From a checkpoint of a small transformer trained on Wikipedia.
Architecture: RMSNorm before each block, learned positions.
MLP neurons of a small language model. Each row is named by its layer, matrix (down: output weights) and neuron, and shows model dimensions 48-175. Each number is 200 + 40 x the weight over its row's rms, rounded and kept within 0 to 999.
Before each neuron's rows, "fires before" lists the tokens most often just after its 100 highest values on Wikipedia text that the model never trained on.

fires before: " |", " ", ";", "–", " |\n", " —"
L2.down588,171,173,275,223,150,260,184,199,205,228,102,234,164,154,145,120,221,217,240,160,224,155,275,148,167,197,285,174,206,205,238,170,170,249,243,143,237,202,106,223,229,185,193,234,263,138,151,222,230,204,130,216,177,236,235,222,195,207,263,192,232,176,223,210,182,196,198,201,224,193,233,248,180,207,285,188,167,205,206,199,167,185,146,248,243,196,158,199,188,171,224,158,250,208,205,154,213,199,166,216,125,166,143,190,231,203,225,269,247,234,244,172,202,258,115,160,171,175,225,211,161,211,186,201,222,144,161,149

fires before: " ", " |", ","
L4.down962,204,192,221,239,175,228,244,215,172,185,154,106,153,239,191,197,160,265,181,116,196,201,203,185,106,217,158,160,118,240,209,206,223,211,276,193,161,241,179,201,196,180,197,204,206,223,182,221,226,183,170,264,164,154,238,200,215,195,210,147,175,213,256,107,187,191,140,265,175,181,150,222,268,177,157,216,238,234,179,167,161,145,198,169,212,228,124,202,208,208,197,194,165,234,177,181,206,213,166,165,131,250,134,166,213,198,212,213,211,193,154,180,157,208,255,167,131,187,213,200,187,237,201,161,226,178,221,264

fires before: " "
L4.down274,232,229,182,259,250,202,203,215,198,292,240,239,156,226,191,172,244,190,145,177,156,179,213,224,234,205,166,154,142,182,243,156,181,180,198,129,201,232,217,215,185,151,200,200,222,200,202,306,276,238,154,184,186,6,169,221,189,219,265,216,199,220,200,208,237,194,209,225,163,197,171,227,208,176,181,204,160,244,169,202,201,153,241,196,258,169,196,203,211,199,171,182,245,186,177,171,236,186,201,221,145,237,156,211,230,159,154,253,129,170,143,164,191,181,257,248,198,254,123,194,137,234,198,219,189,136,141,237

fires before: ",", " |"
L7.down355,149,230,177,216,159,248,181,253,204,212,148,162,271,100,168,166,218,252,230,260,203,208,200,179,230,179,247,242,253,177,144,151,259,204,335,151,260,241,237,209,235,229,231,147,204,209,155,165,299,196,164,250,177,223,221,218,180,94,194,255,177,176,199,144,166,148,179,186,111,260,193,191,191,176,133,222,238,146,230,253,156,159,184,259,160,182,228,186,127,180,162,208,234,155,207,149,217,204,215,166,246,278,257,208,117,178,193,170,196,147,158,177,247,161,251,104,194,247,199,227,262,230,179,224,172,234,213,220

fires before: " |", ";", " |\n"
L7.down376,239,177,217,180,127,158,147,218,186,94,151,126,212,228,178,207,202,195,224,173,187,186,262,194,99,238,196,197,258,246,182,281,149,161,230,165,101,205,171,220,249,247,182,215,234,215,188,179,117,242,137,200,130,228,197,212,202,179,266,203,188,175,247,247,176,260,295,256,180,222,173,177,240,175,230,228,266,194,221,180,223,186,179,134,226,184,244,286,187,135,220,190,238,205,150,218,152,237,164,146,244,147,181,247,184,221,171,221,204,227,182,313,246,202,220,214,210,192,128,254,259,155,239,137,196,157,132,197

fires before: ",", " he", " the"
L7.down127,229,264,115,131,83,130,235,237,135,160,172,210,124,216,164,130,121,171,197,267,178,220,162,161,210,269,266,240,180,270,189,164,205,214,310,161,238,289,153,249,190,183,181,185,206,145,209,158,180,234,279,185,195,205,188,149,207,194,171,259,179,237,198,253,194,179,250,185,167,190,207,184,208,191,209,173,238,111,168,184,182,211,160,223,203,216,200,259,177,205,184,236,254,129,217,180,189,175,245,209,208,199,248,197,162,233,210,173,196,181,188,288,243,312,175,209,224,186,172,201,255,154,200,207,185,230,264,182

fires before: " ", " —"
L2.down501,179,165,185,216,243,218,165,219,251,216,171,252,195,134,230,256,152,264,191,207,250,180,209,224,226,173,219,147,110,200,192,182,249,197,214,183,188,213,200,175,157,213,218,240,300,243,197,147,209,176,203,121,201,192,190,138,194,235,172,164,198,182,213,151,249,189,247,146,249,228,202,168,240,238,186,191,180,252,219,113,159,162,189,241,252,200,202,266,183,191,232,130,187,228,233,169,200,257,166,145,163,269,284,192,148,207,212,216,194,223,179,212,174,212,169,220,160,203,217,226,176,208,211,184,240,203,230,190

fires before: "===", "==", "=", "|", "====", "International"
L2.down527,114,210,202,169,162,166,242,198,253,285,231,195,255,169,255,177,174,183,128,148,227,206,173,202,256,170,314,239,183,215,242,256,235,209,160,212,136,206,246,141,215,190,234,168,200,185,198,225,232,184,167,265,276,296,161,186,266,199,183,220,145,195,285,148,113,190,177,186,182,246,192,199,186,180,271,193,202,203,258,209,184,192,232,187,182,115,179,173,200,221,226,162,197,193,233,153,205,212,191,201,185,285,184,142,203,147,190,189,197,263,234,181,144,140,237,119,221,194,239,208,192,227,179,158,196,192,142,257

fires before: " |", ";", "1", ".", "8", "6"
L7.down309,204,158,198,178,235,146,144,194,172,107,193,92,164,253,181,247,218,267,266,224,114,226,161,170,157,212,201,190,175,220,159,178,186,152,228,135,178,254,209,246,205,162,193,194,265,142,205,142,152,196,144,108,239,156,297,207,178,247,191,155,297,150,180,252,195,209,260,153,172,205,195,160,191,176,183,150,276,213,226,165,176,195,128,214,208,226,183,282,222,208,238,212,236,181,195,229,208,212,211,168,218,171,196,243,123,206,190,205,264,249,234,235,280,196,148,208,170,212,162,241,201,180,251,152,242,196,212,173

fires before: "==", "In", "===", "He", "M", "The"
L7.down200,162,191,257,201,263,132,215,232,244,214,216,166,113,178,172,238,208,197,174,204,145,173,205,169,152,174,214,239,218,247,204,195,165,138,196,147,210,124,201,231,221,284,269,186,162,184,207,160,188,367,106,212,171,86,175,199,170,166,136,262,197,134,232,233,141,215,183,186,160,155,213,274,276,259,163,246,172,181,228,254,200,159,269,195,187,205,224,289,234,170,244,162,263,205,304,216,169,185,210,210,267,234,185,224,155,145,147,287,237,218,168,163,125,213,204,145,218,227,194,197,190,207,178,159,201,165,195,195

fires before: " |", "–", ".", " April"
L7.down584,199,186,222,223,193,119,113,167,170,170,156,152,200,151,184,137,190,248,193,176,181,195,183,207,128,213,121,169,224,200,220,230,215,223,302,198,233,197,150,215,203,171,196,262,242,238,247,215,128,182,171,193,230,123,235,191,235,233,231,109,160,263,172,281,153,161,193,155,189,271,203,175,223,289,171,181,235,163,201,161,199,135,212,210,264,213,108,215,251,171,250,184,252,133,181,294,210,202,176,184,145,217,213,250,154,227,226,247,200,216,240,244,207,261,175,185,229,185,186,192,191,162,211,232,190,162,186,164

fires before: " ", " —"
L4.down594,182,185,281,217,211,229,211,220,167,257,249,206,145,184,212,212,266,198,95,238,127,164,186,182,219,270,221,172,192,161,194,205,229,188,156,213,284,210,162,228,192,168,194,167,170,235,194,223,223,200,183,150,150,101,190,210,119,146,147,238,177,232,179,225,210,186,178,185,217,324,150,219,173,214,156,207,140,191,216,186,175,155,161,130,192,247,212,233,250,205,251,180,244,133,164,257,164,140,217,204,206,247,249,222,194,197,274,156,112,199,142,237,244,190,215,241,201,192,210,226,145,235,240,238,271,181,236,212

fires before: ",", " from", " had", " of", " were", "."
L4.down484,205,179,202,222,139,158,213,241,198,174,265,216,310,273,160,185,149,238,148,134,214,241,159,189,264,226,186,189,232,228,184,157,218,180,195,192,210,205,198,175,235,165,131,181,173,149,159,128,223,232,171,264,244,212,213,185,101,182,194,225,115,222,290,148,155,264,205,168,255,138,202,165,238,93,192,245,192,217,190,135,227,205,158,104,205,137,222,224,137,163,188,220,181,185,177,115,227,230,257,196,198,146,221,227,211,257,188,207,207,156,198,184,116,245,179,140,268,122,230,182,168,267,160,228,215,153,188,253

fires before: " |", " ", ")", "|"
L7.down628,242,208,245,228,202,235,157,202,236,239,173,232,132,219,173,222,189,226,182,230,137,175,234,180,252,185,211,197,169,176,218,227,218,219,215,143,176,146,199,192,204,206,255,197,227,174,192,232,247,168,180,152,202,137,222,120,180,194,245,114,222,148,259,216,251,265,192,187,114,203,188,187,294,276,177,160,168,182,100,208,152,133,263,154,229,236,153,189,252,184,210,272,265,161,219,317,194,190,136,175,154,226,223,166,216,192,207,186,237,176,236,147,202,154,189,242,159,276,177,159,155,187,192,264,140,251,220,155

fires before: ".", "-J"
L4.down641,173,214,217,234,226,178,175,235,162,217,188,188,219,280,162,166,159,192,232,196,232,234,179,228,213,255,169,284,168,224,218,169,164,213,246,222,125,149,200,212,348,238,193,205,216,192,210,273,243,195,164,218,187,159,148,217,194,187,161,210,142,149,281,263,209,245,145,190,226,164,210,234,171,185,221,185,194,200,219,177,201,225,164,135,240,123,221,209,243,219,228,229,224,224,141,215,144,190,224,198,246,197,199,230,187,237,194,128,208,156,174,248,225,167,240,120,265,190,249,145,241,189,221,295,196,199,212,186

fires before: " |", " ", ".", " Republican", "\"", " C"
L7.down480,208,265,222,264,250,173,200,168,244,208,214,273,198,224,173,156,208,218,160,296,162,248,180,222,134,142,232,213,221,272,289,213,166,165,257,197,153,205,152,180,220,178,263,179,197,169,229,232,242,225,179,177,240,138,173,198,208,169,125,206,167,247,217,166,229,209,225,214,179,168,239,171,248,224,202,175,86,232,189,192,164,143,193,193,254,162,160,220,232,185,210,199,269,248,183,327,267,223,194,171,212,226,148,103,158,184,151,161,178,198,226,127,189,217,201,210,144,221,211,167,150,143,192,201,147,250,248,211

fires before: ",", "|", "\n", ".", ":", " with"
L4.down688,260,294,161,249,199,281,163,212,211,200,195,210,247,300,158,179,204,249,226,212,179,220,162,159,190,263,226,201,196,223,266,213,193,180,250,190,223,160,188,229,269,187,158,223,166,219,243,181,184,193,124,178,153,252,244,160,153,138,175,176,229,184,297,203,187,197,243,214,163,200,196,242,157,198,170,147,211,265,212,161,164,216,146,162,180,206,182,248,189,160,261,230,190,229,163,197,164,173,180,144,218,184,201,246,205,230,218,170,156,173,249,168,171,222,154,230,218,221,237,255,150,224,194,176,179,208,243,309

fires before: "==", "In", "The", "==="
L7.down444,175,237,178,203,214,207,160,130,237,215,214,245,191,243,256,186,248,234,136,166,75,248,172,263,209,173,244,240,253,212,137,219,223,173,240,237,220,180,208,220,180,213,246,221,191,139,179,223,181,222,233,241,190,178,161,214,248,234,160,224,156,189,196,168,158,253,167,163,210,242,216,290,235,182,250,204,145,200,163,225,234,161,241,171,165,154,238,206,174,234,187,172,362,274,267,204,229,152,217,222,136,128,150,144,235,215,171,224,139,195,147,209,208,171,243,211,181,239,224,207,232,252,113,235,216,179,229,236

fires before: " ", "202", "201", "200"
L4.down412,200,181,200,279,193,150,175,146,139,225,170,121,175,200,256,221,207,216,113,162,195,230,182,269,275,170,239,117,189,219,231,193,249,203,227,215,214,120,183,242,257,285,188,204,146,183,220,194,186,172,251,142,213,273,128,188,229,245,184,195,275,237,249,204,172,227,195,229,218,184,170,180,188,220,201,225,148,177,189,174,100,186,251,249,234,223,245,152,228,242,208,103,182,262,148,191,171,155,279,225,100,197,178,204,168,213,146,236,241,199,230,199,149,236,179,211,166,233,141,221,188,242,185,219,241,134,271,211

fires before: ",", " he", " she"
L7.down210,235,234,227,185,247,159,208,186,231,74,210,183,198,246,122,157,226,201,244,214,166,232,174,180,248,251,275,173,183,147,195,208,231,176,217,153,222,144,217,256,236,242,202,126,200,270,207,132,209,197,320,189,213,127,158,202,205,189,152,189,219,162,223,152,195,239,166,178,276,169,212,173,268,196,171,180,289,197,143,166,194,228,229,141,193,179,207,256,92,206,225,220,237,241,266,235,247,228,234,150,236,210,216,168,168,228,198,229,189,195,194,237,216,276,185,233,149,258,201,140,211,233,233,245,199,168,244,217

fires before: ",", "%", "s", ".", "–"
L2.down462,183,234,229,191,140,223,190,211,160,233,199,200,193,231,194,207,236,209,200,256,205,194,252,135,209,253,215,191,173,185,224,212,256,208,303,177,237,159,185,211,180,148,185,204,227,222,153,239,197,242,185,251,221,242,258,182,241,125,177,198,131,182,244,234,214,208,207,259,153,247,199,130,156,204,297,184,185,173,217,216,170,229,153,177,225,158,213,244,193,197,237,283,200,159,205,216,136,167,251,237,280,170,258,144,161,317,213,234,182,205,244,162,225,207,228,161,190,204,251,264,251,173,193,205,235,185,185,172

fires before: ",", " the", " she", " he"
L7.down373,211,161,212,188,196,188,129,224,142,160,233,205,189,202,151,213,207,249,174,221,179,183,258,170,277,224,185,232,158,113,216,219,198,133,154,245,247,181,230,212,202,127,248,198,152,225,277,188,191,195,187,157,221,103,158,217,205,184,198,208,240,213,199,169,229,180,191,111,218,208,233,160,204,236,265,216,202,224,176,187,204,197,302,228,220,192,265,171,173,181,171,102,206,190,229,200,257,214,236,203,155,146,192,171,214,270,217,118,183,208,172,193,218,170,179,151,97,182,227,237,225,204,206,183,201,131,287,146